Weights of a small GPT-style language model, trained from scratch on English Wikipedia: 609M tokens.
MLP neurons of a small language model. Each row is named by its layer, matrix (gate and up: input weights; down: output weights) and neuron, and shows model dimensions 48-175. Each number is 128 + 32 x the weight over its row's rms, rounded and kept within 0 to 255. Numbers have three digits each. A neuron's up and down rows have the sign that makes its largest values positive.
After each neuron's rows, "fires before" lists the tokens most often just after its 100 highest values on Wikipedia text that the model never trained on.

L3.gate992:144133136129142145092124163110122100155122097146115095149112066147139148075131146172134095131066113145127141137135140152168169118186140104142155132217127129055119150137127081192102148114141137120116072152155103091154087184094182146131154175120172184129031079146101096188136116070099114106159150167117085095173114154088106131081194177094141160148090094136151079127160110142145132105061
L3.up992:120157083103162140058122109105170151099093101066127107153140100145173111106130139144141151123114109099103104110127167058102132134146125106106160117125097168118130115138114097166129132126127146108122096117105117135124069170094246123133141126121186142105030117178108137142112037130104144097136131176129112089170138146131136110129201188075172164117093124138124055137127120135115125092088
L3.down992:163143129041148125112134143166097115162196123091138124109121134176132153115122122141151110128110062159121097098134140093113162147179056114124132140146171138152132066115152077167149206255151145129112080123119108095136068155047206124143163159121170145144113116128077106154149086119123111101141104129095136128167143148130102162081120150095198144123104122115174049121165070157106131063090
fires before: "un", "il", "on", "and", "ce", "it"

L7.gate992:102171124177120128133098094124121102140134199166104122182182099132149089106161160141162114105107094141141169104152105091104104130114131124115156196110122125166144158082074153129129127147102154100106093148074132092059192176146131131121131141078137115126117156124143066079133138166131088086185140156178077154221135118059164165136135120146164093106095110097137093125117112101114132143118
L7.up992:093126121125119148120142105095131110125152151172112119185165153163220108116166178166149139049128127106171127140088100086126123135105100158131060109139115110119147130087133108202143153199107156087147085126128180083074141120126096151104101098041178078120094132103158086128052131139116103095200081123154103176162088129052142169129122172164138118096076150081128137134129147132110130134139
L7.down992:112113072138174135169163092134117114132126129149158168154079169211138096121100118135138126107087104136120140144138067109166133161148064120082084147116161145173141135141150035152135188147131143102143072161111193061088113150123078155143091106098175091171113117112091107136094146140148113096200126165164145216205136153119167151195126117133113144137078105067080130094154144115151052111103
fires before: "ing", "e", "or", "ed", "es", " of"

L5.gate814:077123096132146156120162067142103162189153188151169138145086167170126141134117148137096159119074083154145167117145154107081200094132114106103128160163136072125133122112139121124160080139191175143154122175105095057100120149140145156105131175059093191133155149128162142130120143084140147118095198127148119144124172146143138105136096118110106113084206105119130114180155150136138159211153
L5.up814:091091097142184170139131099142100159170182108166181147096074163214120158136127151144081168125097072147150186089088106160111198092146092150095142179118142082163164076123075107179149053137141188137167075140097123097092124088145127159139106175050096144101169162121144104142120115095146125104131183137161129204142156159147168130167162109103165140034138100147113125153121141096135132172150
L5.down814:115087060035143085113167152156121124137128138104132138133119125116115135149130133149112145160103182125074181172082074078158163117173090123125136130110145136107092122099124084197163122193161155086179181123072166117093114090118142131102143107108127160167154127136133121167120165109129192154068112096104151131126116149112121102047120117091158145097137113104136106133125128121139101175162
fires before: "ign", "c", "ing", "ation", "e", "ed"

L3.gate192:077126060107163122113142140182147144129114130072097111186092157215122111154082104136168079135126151107117173157134134159141154102120073094105131168131109104089054207170066077183063101083111144094208127141176098111111075152101115134113118164207124094090059137134095166102097069124085148085121145146171124141122140167111145162086093125081116100132108170131090146117131191141140102155130
L3.up192:121139173120148202102087113139094117129128172181138127140104086096153147116086066161174116179115123131098093144176095131110131154125144094129137147094124079136207122086112103168096117178086170060080114158133159066071142119126155132151149127146163099149116171099093111092108081101097146140170112176125106066139170174144169129114089108120115153114159104155141106125168135161201150121010
L3.down192:170135159076143129144140131147108079101179101109147114170091110141129086035140067145179112142165084185142127080139152129132113147111127120080079099098121136167110191106084119163082132255098102133192149156095139128101087143126092096142112075172123115114092131137067160172096054141151164074148104189139150147149142138139143157159131095035160132107071098086139135146162131083075144121107
fires before: "un", "ile", "on", "and", "ite", "it"

L5.gate266:103117098120094060105164105126115140133130154097074139142202131133114137158125123166124097155111134179104195178122164059129176131153117155152163147131144145060114124092073153112138151125128121061159144131079108134148139122137151122133101104127150173124122163080097138126132151077102146076146130131176087080167068146086135072153161078091123092042079121103143201164117130131109184121131
L5.up266:113146098136156200168142098075109125144126113094113107147116152153189172083089148103178134131164147110175076092132159120170106137157130106101132095111157162148148146133137098122168127137074177048068149155060094150111123155064105141077165141167127103170201162127101097093129098138107103113154157099059101141121182085145132127140095083157082174147116155188135143117111129181099112094110
L5.down266:149099118116139125143155105158100122122095090046139114145116158149172139178119134186121085093111168161171124160089060102158045173190176128150137123107121144088129101192148105112059127121106148104087202094129118113100169095137120119108158156172053112091085102178125134158109074151201098125158127099150112029132159097170165129133096199160108167123194120141072140155125152131156120104153
fires before: " ", "-", "|", " Pl"

L6.gate769:140140111139067086080092132116120105139169107145132115103120107101159159126091156130164119145163134097152117149122085133079126079140132131063142098154133147107142144102187125181100087143139176182115160150120167071102120082104114172084121122133140132123209099067117103079135184113109136097153118187136133101097156211166128138172135199092142164146098117139140123128177143148192156144105
L6.up769:099131145105157125146144167148090129135117127163126143125110114157152131117125132134115151135143136149141136148166100125172098121088121103143128161111079125191097077122155095168156132150135178142141101140146144100060121119121110117122115089055193179096168073112130100124157143129141133107128115123119062167085106145156110128158185193095136116101085063134158114135119137146113141114051
L6.down769:170113178079179103154199148160147153186081157117101130161099111142097119133067121165099151103136088121093177106156163186127112160071134150117131148114085170115133124161164134061107120127131153117169091094163125130078127131132129103162130102092179102147117089108130141162124128064134120143133106113079110167102124069128124164108127124136118129125138109118117147088092084118110104060165
fires before: "0", "4", "6", "7", "8", "3"

L9.gate671:140149178100146132139108096143118149109175116158126168059153140117177170117104140110095093120143079076131126122126165125113146138157146140190099124164158165147180080174100106131118133113116164142158141125102133093174161120120093090154124077130086191159133138072096107076126150146178167073124156138186106146105023136113178124111120120061094105112118096160090175143112156137167133070147
L9.up671:153157109161126170117132137071119129184156097136125165098127106109175168123086173148120095120110129173129167123106142097081143142126144171137112071106164127105175126150068107112161105083099112103126047127109160106140050113129067121075111102130085178120158122120176102130184104148158109042150168140142119140154090192134167082104145143168182069118118129182104110099103188162190130190184
L9.down671:132137116097098156089118137107130179136106118196128144127125135114162154135111128137100173099118130162148153106114156085160107121093071109116114095127102153163169063135142060174154109076087157100164139102088107154109153081148125117121101093164114093133096120048169158128200112127128129109103117155136102116197123176135115107153133124123106109109124107138097167107162095112125129133095
fires before: " |", " ", "p", "S"

L5.gate859:132144081154141104147115103121193113109150061136074102147176095167073099104157160136109074146137119151103128128151106146118132098185153122135235124136143120143102129125121140145076110121115092170097165133160062090090115141123126097120151139078058071081127161145163112168078125079143117171171086169136078163141199128163170089126203131092056129112196075074151162129206136161121129164132
L5.up859:135111126154139113132109143116164090125137081129170168108159149117148164149150136119226069170155164181172108173118090121084131095136146128095123092118136089115152123075143117225128134127142098082086083157131149182127093086099123118077127115144107112140174068104168110106193166147119147122150135136116129096136129097144123100146109141160066148172149139093166123203128188185114087128111
L5.down859:054143149096125117187143127055093144124055164073167123117088111103079150105060122023131149133103126132134131126070148111112108109109119176140147135147080156106095135129113090120174074100155101172071138105070104155128147081110114104178102140115097133098112119148150174147145118147143083128119160145114135144136101160120108119158122067134093148116147135148127105114108121103052157108141
fires before: " |", "cc", "-"

L3.gate191:116084133117127146106128088114110139177180105165147093128172137129119159089109195158137104077152131135132100212185147127180161126150193148117109149158179132080129118117147115175127130166135164160137147110113134133132158143186115129066110091132160137104077102131079125090115148115121120075139126179131052151102132173128141108115071199157132158106086126095115174084189131130146181141122
L3.up191:145167099068068116127137172166131056124127148128087136086150121140080183150179117117124144115085080167140170111155164141129121106147095081106117123154102034190111127150162184147131093154090107121149151172132043096143112098105112169153112153105172114138186068073164102188115148116173138124137171119106143118129065108100090183087111171149110141146097091147112188115173158165132092083152
L3.down191:142139138123095137152122139169124113112078135135104094135117106142145108131094096144129131112119162129125105175156121196127182080051163132129165105115031148102171154133111161133110069000074089169133161115158112153115109139098126132141158159149150094165155116147163149156107208110140106183108169131118107144149114124107069194159193084154138165147175152182113152152109119144086099140088
fires before: " |", "7", "0", ".", "5", "–"

L6.gate778:109132135124130180136076140125148053138077135147155142184112184146149161128092130143058139124075123156177136166164170156137148131139124136103068104115157119062132124080124134142129082128150133106120068110186124114100074099154146132108060165188162082150123125115103140097145117108137144141199132122188127127112138161172153182121186097106129112202102106106169139069175134128211098103111
L6.up778:182143122108093121125094109088093051122138133125157104146091149151152070119106134095086133100148147202164127172110113107130148113171130204085159133075136129059131151125130129140102123127127177113125094142171171092185131093122124120130133156115166120127146073128113143191099091107091148101135107169146154067158080179102093188085171100126142130148130150053162158153190154121143112118116
L6.down778:138177137060099157195152150115109111143145105147098097136121174179123110079138157168139097152141090148142144210127104136156090116127079158097134151073147132115116102126179091087129127123087144128116116099181138122186091151077163123151096135157100108091158145138111127134124137112109124094122117137151153094094065210115151217021163116102140125109116136113170107138188159147144124090149
fires before: "un", "and", "on", "it", "ation", "iss"

L9.gate542:185144108105103156070133073071166172168176119147120172078133191092168172157090155140114084140163119124170138167144151117138113120129137166164133044102145142117115137120096124155105118118124152156150110123164136156121133080146114200058129126087093147157169081111155118135151090188132118079167116132160142152187060161116179078090123127095084165133072179108106125159157111109105184129186
L9.up542:174131121140107193088118083105159169133159088116101121071165163092136189168077122147085168159121093136193167106141142107140114108127157170149120088139122116098168144146087114119081112114105108129142081157133098124146197170170129137111126111075133140161175134072109112095184110117118171082057129160121082163117062095187166064080129105116084173064091129156147118147168176120086088160137
L9.down542:177096144049142119067113123118165160119132093159107128065125148119163137148163113084124149120131097095136131106141160164159135096079171161088147096148159185148155040129136076131156102086129105086122163168128141137134102093166105180071091156135159111094139133132136125133135111112122154112119108154173106142157122141179155083077127161137111140088132110152094139129126153141106130095130
fires before: " |", "==", "In", "S", "A"

L9.gate720:151134135125119134086133097105173161125189131149096175102167135083098136097087125153099136174084136106169123152126152101149149128131135106124142029055131086155149093107146086168132109100132125111204108158161141105165144096127115146116116059075037160136135134081162072079142142147129150100093102119152108082167066189114125058105147116161092103111107141114101140116136131112119127136112
L9.up720:125180174124117181098104098081159159156191148181149171159129114077176171114100112165126123135131164132168130158099123110145142168089162084146084054096119083157142116120121136180152137107103096165196174099141117141173085142164124153202130115078102174115187126037135095148200166120175151082108096139141102114103046150139185066058079130121114125130081216146114113153112107145126146138093
L9.down720:122147126088140101124130117109147109115132133163141150082138142101193117092103135159131160101124096075107128129144090158107118129112114132109089158134091150169147069134129108119137153021111151115163126126109134111087166159205089184167135093134126150159174105144121114138119137117147171104109109132149104097121074132124102079120119111146158131152087109135129125056150128111095131121168
fires before: " ", " |"

L9.gate590:150170117098170160143122115097116152174151111185130159082135132106085158127092168089092112145090021143161184059140177143147153067102127098133125079123195106161179114052121099120145077169128165116168141161114075168135163126150161150134142083145111143151179122042113135145138096192143120114119153143207121101112067093117149066066086124120135097125076127086136128099101080098150122129141
L9.up590:098135125097159122125135097083148136121161131187130165060120141117140175134100173102097157131083090167135190087119174117165188089150141135149104076113214134126194115049112088164146106137147155156187096122113113161138167122167142166105106070098142128112159153046144135182106094181119106106124119105161121148148064154079176055070084150138174125129049102109151133090108145103133133127120
L9.down590:141120097002118123111144128120146103112161134171121156097134107154153133138046114085094157151134134135120136119101174155151151116129119116112121104115112126116129027105162088151123156103115152127169119130131117150163135113157123177041116098118137142104117110121136152132122149149090138119103125180131127171092113119139171083087126155125158184112086148123140129188142142157124122123141
fires before: " |", "==", "resent", "In", "S"

L5.gate767:135140130118107071119101159072166130116093088146100103124144075145123098127143121135046116112144144094155138115088166152107138109178128103166121175120149131060146109130083175110099107099092132113049171133124066137139126127102138106176172135127130141117162174120080101079097097154142131086139090102143079125099127123151118204126160110120051147140118120188079138158121136081078135107143
L5.up767:175152117122134127080158138075124093136130141104153130099188067139200105135144102121150102151172095147119074139070109076127134084126137155101092142120155089088149136157104075089065145126133103080149154154072081135127173153097156110107154148128150126160136155080174144054095128099131179154146157195126077182089099127136137149067117147152053166172094108142098150148077125157087144115101
L5.down767:114115142111144131148142145161096103154104065141139118163132142127114127084140117101136117128110134077125121161077135093147152115116103127082150117146130119143111069143077125151156096148109107175126165055089110133130123077173096092133105074131071116151073137121116104200109116141079195140129088140172108089143091124134104210143201127171143128127060123129093189186124127188109131079128
fires before: "-", "|", "("

L5.gate797:086119129162125159127098131077094140121167077137096108140076113091153143146166154154150116140081114115161114112142160147108142099074119123154101148130134120167058174161113160094172115150158124131154121202068137073093185193085152214113101114094174163098172163106112029108131148115123126131136132162155109089193166128113200126102118143149062129155147111118156172082153120131132167168119
L5.up797:110134098128131133106116165079082106111134074128069102108124086148222115137176141119128132136080143141144155131116117161096176112066103151160117156108147129125077107157098112109165110170168129179139103120072160114065146134100119149121110082079177159128158111121141039142098149079114100107146102154153070132198141148139219184138152123133100166111106119116161183135130128156165146132134
L5.down797:108074124162174159103112138103082131102150097086115143139132078193144109172128105111126138133123150140097154160092115192151152137091030168120134161117092094103129084095108104134105157038131107117144130155111124111090098129128115118131137126096176116115099152118090109138093149147164127125129111086135136140196126099079093128094161165110122128118071096145126128147160086144156109117145
fires before: "ing", "e", "ed", "es", " kn", " serv"